python train.py --head_dim=32 --d_mlp=512 --activation="swiglu" --norm="rmsnorm" --positions="rope" --rope_base=10000.0 --parallel_block=false --lr_head=0.00476 --decay_shape="linear" --final_lr_fraction=0.05 --doc_mask=false --z_loss=0.0001 --steps=5586
MLP neurons of a small language model. Each row is named by its layer, matrix (gate and up: input weights; down: output weights) and neuron, and shows model dimensions 0-191. Each number is 500 + 25 x the weight over its row's rms, rounded and kept within 0 to 999. Numbers have three digits each. A neuron's up and down rows have the sign that makes its largest values positive.
After each neuron's rows, "fires on" lists the tokens most often at its 100 highest values on Wikipedia text that the model never trained on.

L2.gate286:456528478495554484516472528496515510509480461485511464530523510519499504481498512523480475477519476506491505535501453505487522470530454476529515497565570510519505502489519511537461496506458488486511477534484504475499517513521496509490501512515515531519496524447513471507516473481439500484521471519517496484501533518523536526476492462502548470530522490548510501487475501502519499456504493489484514516518519477463466528513416457462477529474465462511499471524491501501497520516548518467513465499524505488486538482480462502481504509524502485488516440481491474538503526485482457492
L2.up286:490455519482529519478479515524503499522474509472471491491491502441459548559521510545539514500494486503487469484475506476451493476544509487546514502492474493498504503469489497487491472500527475505541492462513473474464487468500521497488442488515526491483473512480532501528511450496468529478481539527525520538508518429547467493488505479506475518533496468474475482502458501543514489500461457494505482460516519510484499516490485489523486499493490517480484515506508467494508498512461518506494504527541484551512510465471549474479494489493514530541468508491514498467534535558541526497
L2.down286:499491475460524528476523444526498483513502513503528525524488519492522511503456506498496484476474503520483500500487505480496488527472588499494492544486460492479532503504498559472480480475475489543515500513462475503536502505485496447445524490434490501498550505515479532476497499508531519544480521514450521483526481507493494510507493555507522518439498524485500521485472493514501541476527466494500480526526466552525490484471529468476517467524517550517476511486512495519482507551520540473524514493508525493491504536508515490552504485494521467462492503481514540469483523523485498529
fires on: "i", "r", "k", "ec", "ac"

L2.gate126:446505522510462449531529463482504497504518508489502523497512462454506460496488533463483475510514510495510514484511462477458455453516505509504494506483518523528504499506511499501547538477483516524480540515484449545502448456517527492485513515506502483444482477504509487488488491510516484454507509545480463476454462473529548473522490516493488473504484537479493545527538466509516510496483503464457524460504473490507502538473501511473516489520499485531497518552504453465503490488492461516498486507513510472502461484503507511486552469524535490503522525508465523471454481490519549514
L2.up126:509525496505479486537521452514493544543486502452469495470499479514511470486537481496503486517489471500480515492497500456463541501505507454539525471530486493504528490522481560525542536494518512518484473522510519462522498520584519473523464525504500447504493476513528500499511489525495500502490480494489473531522495500488494490506478488517519498546479495549505512478514442510510511492506509503512480445508481483469546463490497527449518492503456479467465523528496486504521472515537502469464503447505491472471562503519477485474515499488466478520517488462511502464512496441498470481
L2.down126:511490490495508515450442499466507446500520510511462471501521507515510450479509477479543494500495441484478502500497510494564517510495520509457517505534543498471492482509498482533511533512493495489517504494471517470520519532488515480521477472506520514495504512499515497515503485504510538532491451467513509536506491517502455466514482457496485524495488477522494498482528520482463518568551497516515513557520512478485505470490502482531530500495528551526534513527509552508466495473528524503513516530411501551530528500512543539521477489509495489503491473496515500552490526544481516520
fires on: "ak", "et", "am", "en"

L2.gate169:502475481536556521486506579499502469526492510528534480491450519536537510526509433507486493477477568459528482545521516526479522449507540490482534481489515471467506521476500498500508540520497506515536514522513510535498498544490546505467509497526485487521522519466521493500506527507516520531514517490526512525514506530538456534484500457527536516522487521485512544521480510558514466497511490529519475473568536493538475524493509460490484508455503473489505473482490488500530523476481505478517532488486526505501495516524502509491546527508480510472520493525484495473497502509513494469
L2.up169:471535510511504497465471536534506508486507492496488493509479507496497486471462538487504509508536505506502524545512459470468524518510475478473505509490522487508519529517549465496510480547492498478460511517511529536511527473491448476491474535499452484492436459496513511493513485518470528495526492525495508473506466500485515468522531515491460494519544473521486543503486476497492474513454492470504545536510474520517500500455514518475493499493499435453540520496511448533476499504538450458524494526556531481473470478503517494481511514540488497498474508491434492522476521453494518484
L2.down169:530539515469462486467501441521499526514475475455505519471497495465510497534478556490491528515509495538531502461455513456494454536479516508478505558491489491476484501538514495504440443480480465503499504513507506458494511465501483484546457517483484505490514495498516530482516524495485523481493505463455459499511508477517501470540489511517458484510508454498480486482499472447505519531522501460478507538493475542496494482482492545541512486518458505505471558520484469541534501514502501513471518508496471486499504453497486515492476491478523536520496521523528496516493467541484505535
fires on: "ter", ":", "ut", "et", "1", "ing"

L2.gate86:532488529528490420499499540539478510505505492503516484495531496518472530510517491521508484497490524517519471534447474513524468487482477478449512537476520477537542463498494540489486494467455497486462490492500477432495485497517506506509492496443437485540515489485501507466531497471519495492509494506529503493494515500492468540461505459493490495532500488498495482536488506504467506529542497494477486546514550501478497465490486532498528487484491522476517483480548482473527473453432486507522486537545493508499452486481508469460548518529503489493490507472510541503498533498480491513
L2.up86:516501480480476517503546517475483457465526498508575518486553486474501467481494462505466475495548530523489508492474517536479494468516514494510487483484512492550495525518519523484465524447535544516519529497506467504503513513528485509507541524551488499491487512459548498506535509510542476539534481506495478486485491513549488460554510506505508497500510478524478475468453498515492529508502512505490516526469471495484527486470495470518461500509510523485516495508445503502457493471514500518467518515466453479478470487440484498512475470480510497449484515493457550496487488517509512552
L2.down86:531484501475507441493518500473549517533529473496501477466493486529490520471504518449531505540502506516534481478468492492525521519506479490483471503498517492496491498470546526530495509515524480501522492528527475496486516531494482522499501461498514484493482485489492454519500533495446493509510518474472525507475508493483512509438479538463505467483488511502517499526496501493557482454472465472474514523526493453530470497486464526496512532477504503517462500432513538465529480490544489474465458497487512543513482491512505482434500534483476505506521499498513473534518489526417470463
fires on: "ers", "t", "ology", "ment"

L2.gate174:447498509513461519514482501512505480547476521502460525518486487527470511501500509507507475469540439501485507514544513550490516535512562527492516467490485513455523501482504516532520495526517509459496458512459474512564523485531497475473541493506466486453513528500490477515487473471467473531501504485479497524479513469487536494502515497503518513520516452503536486509483471502486491487502530460481497521495467525475511474469512547516509487503442503522473499473497510457494464492480484531512498491522454489524518460516524539512470472551493456516546528462543525519532509509505508522
L2.up174:480539546531498511447456522543497519483464511539476476493496514464511464465505524493489495492493460526510461529499538498467526524450484542447496511521489518519538547526480470498516478482486517522507471501500531471520530484496510518484503517489477468444480523483476487484455552520485492529515514489475478464466499496449509496528499505527505544543480511515500501487513467501488464498516479536508473472452541459500473459542514498493479448473524480531507536505502519490494500492536512501530484500503480523484519519564499495506489516523490498562501483487505515493500459529497507514
L2.down174:528462492481492506498497532540532460515528477506463530444479478512523482491508501509483536492502492518522516506510439514473484483473454483502471500510462490509516510498484431499513438515450512528524490503524505487499458463524493515544462475536468511542523500504498487484495482480541501469515497503509472422468498529530509529484525494470490484526499491515489520507493525497474481523508463504549525468521463507525504515546475499536512494518540513479477446503493539508517521475505536510475481472502531551480477503493470471510506528502510538515497479489525471475515477511540451488
fires on: "er", "el", "or", "s"

L2.gate340:517508511477452469491522524517538488481556553484508516550522528538478474505529524502510521502491482455513489494511494517509459496484514523501502469512538504507495497467484456500482508511489501501489526505489506445469505511481510452465445452519493528501514532501516531462471486489527504503503500509519556555559508505496429517425449522497469510553532494521482518503510538543530495457481497513486509493504479536481489494466527483495501470485516544531486465528497492526499508501495511496482537505506459497519512504461484511486505514485520522502482502455536472523471512507527482492
L2.up340:503486487477502470533516442491503535504523512499494475517556478518556518490505510497513496465470504483538483472525562510510460552542503521493510502489516519529495482507490498491475478546463507468478537496517566492479485512468539503500504499463498501476496533475485529484508486512500506447500502454508532522527507534484455485477493494524511519531533499485441503503458509499505495456508544561496480495495469508519513444544484510498527498499485488509487538519476503507479564490498496478500519490501535494489513502449508488492537511486462539508472455532507493546515539472483514488
L2.down340:477469497482459476500468470500488521482500505489476463478494529513497490531511456490499497504479508473478491489477515464577494503533491513535534507473498489501504497530491523505541518490449492518467527571517553509509483489509517545473508492497472498459499519498510511473498540528462538461464510505497520494505468513499514512485490462497478535509485517495519483497456530496484521492540494501528486505526465553536503497524536479523469508496472482474504547501507507521475509551478486503529463504520526537500521471535532494476511558485425556499465475509536523477508467500523519490
fires on: "ent", "m", "b", "and", "ary"

L2.gate495:493536512521483480479493492481515503441495501500507518526471510505532537489472473504495507487520460485484536492511486481500521519527449529481498492570485500503448501508543530516496474527496493484534490488497517525540495518567518504528515533497508474494493538528524469530489537514481478462506505470490494480496520504539497508502502501503531490472467521474500519509516539469475470549522488454513470486501478534524544559541496501512531484495491489558564533444465498497506513489505493492514454490516491492469491462489491490538485513504518524466498537480497480586498496526492493510
L2.up495:469502510502486473518524517508461532467454476467523524482509482509482520518519476520503492513540497494452501493506525497518464519527492487474491465549514475519465465556480527532469494533490491498489538520550503524497453491535495478546470513498454488491509498508488463556462519514449474483497468520508492511507520518517494497432505468491533511506528514484516507525459504514438478522517490493504489490506510526517505513503520475542521471510532524526507516472476486481507571548475497512505496507512470524475462493444528485471521514485473515479499506455498538548517513532486512479
L2.down495:485506467491538560521503516516491477525481523505492493505503505543492461503502469464503493476478530527540511498511515503494505505454498516501528493476473489505524545531505496478501500479530505477470496503506508438465454517471549478496541490512542497494527515487499544474507489512479467511491516533496481507477425524446541487514514513523527515497487477498503466499514451479480525517495539518564540516482498460497496455466525477488496509490485511482457459528553503492473468449534481514505520528531500487529462516524501546541488503496480496516510482533472516452493501503538511472
fires on: "al", "-", "as", "el", "ah", "ab"

L2.gate303:509492511516502458488478481502528514498508502500555491506541528532521499527538495475519492472517494466540509454570486499500490532524486483495491518506496483500522485496487521507535497514486520504494468522500517479519515517475470467479484445519477493507490498496474507495520515472467508494472499427499464543526526501473495560480495531546530523523463509534530537480501472468532459489488498540495467513558525463492490461524464479484503460488497539458495512487508459505516514465485506480524469460490448487463558504501504510465482484514461520506518489519549517512509498508470456503
L2.up303:503489511537501497452518514553491488487484495454521499504507517522482487500512482526496501500532494521490487480563510473505479492486440489495496505467485517516507492529479506451502467511455528457533508489533520496512548500454478496512471497528484484481500509486503506524488492492500512499507495466496508492493532520454513541469521481508489486532459473497484570510513520523514500511479524512496490472514514502512423422485525498486519502550492542438508528498495503510515481502509458482480467508498490501502469455471492500523471527480528474542493504506521521463420496507517449453
L2.down303:474506484488540499509532456497483515491461510433502521578511515464513477448499504497510496523505514566496509472489506486523490498479506469481458513511483517508525537526509473521494491498480508511497492484527506537516525505474524517469537496521512519472511512515517514493496514538541517492461513468479505497496498532519513447497489463467476471515501476444490521511542494494491505485449530481492461485492471538528540498490520514460503543531542453461524520520501500531541476510511474496481501508529503508519472464479483458551543518464536482512511502504467542530507526473517504541
fires on: " .", "id", "ut", "av", " on", " with"

L2.gate45:518502482499496488486538519501531491467475461499500463521461543505530498544509461486553499505496474471515498507537534548541511497488491545500523494533514554503463487482458524527474464492503469490522499518477502505547515506490503502493478485538483465498488508470545489471508532530558482507476492518487475516488508531494453459479470440504471513498561539504464534503492500516504510537504521479496522477530521517516485474468502486557531524547476529506505528489472500533500515508502530526465512491468510512502533508480472511515481476508462492458517462495532454535492492490530499474
L2.up45:460486524501530512491519463463522493502489508514453465467503507503492513575487490444557458521512501507530493516529535528478490482542501479534501501518491487454461490536496557516514463499516482480475545512519456516522461511532557486510485499509537538494518508504490518523474486484498498476492519517483509529457547491513506514497499496499527481515523504462524530490477492504533490552501478529473507503499508462465525467465509500526480514489526517531490529451512490509513508562500480473487467474492507511514517471528529505501501471455460515498502478508541497486508550461521523461
L2.down45:463476497486536501523477528466487480492505546513471547460523470516478494472521507471521471538466548500536497513484507517457503485482461523480459482476488503457544475570499510520536514484477496517467475461498516469511482515482512501506541455505522518525547486516490483492497527471467489488497515555498510459467487511493486482515521499495453526464473488493497544478507512487560461495451478501546540504502485496475514496531505502508488514507561487530490476514490494484500479513481468501531481499483558521494516522534500494527530535471512532496503499521462523453483503495515468495
fires on: "y", "ar", "ey", "ut", "art"

L2.gate425:505496481505501515487485553510526452553518478493497547492466479548510501505504492468498490488499420537505495491507467537493532447535466542535496505531495508557488507452531518535523526482463499507500537495477529572502482528499459453483522490526523500495516514510479506482491500482496493519511504545528489526478497513489499493534467561490492444528491451527500484515542501484492481482471521464503523511507535529474515487534552507465480515520527518505558508532490502520497481499461487494517522529521498507495506486482471522497521491492489499467510502505508517497507500436520492496
L2.up425:448513471542554524483494524492485515525477458489498492470521518559500530504487474532466494512465490488523494520547522554477542515485477479480487510498493494500480475493505523498467542549505472516504512533475529558481499502478528479548535487480536508517529504509484498523505523505536471479469491532490451488505514534476509486539520470493521482552468486500531500531474488481521484511511495469509466535500507510462488566511544470491491528543494467544500488499465485476458502475484491505489535504494475502513521507499492487490496486520432494508509477533484502458468510458474505521
L2.down425:516505492476498484494452510501459524499506526511513504505524508493489495514466480518467523545538491520479498556513482483505462541499457507503506521518506494507524489493489544479487492526494478435514471538473554462446530482484477498544539516475495497496514494502461520524514524559493511485485475545518505491495485510496540485532481490488492514519478517540499521512533469513494480540525497469446487493517492532519455525493493516529492519498454454516513534528500451535475502511487526527496527524527459519544519484519503479461472471517448469475561462528492494509508495488493536504
fires on: "ang", "ets", "rew", " sub"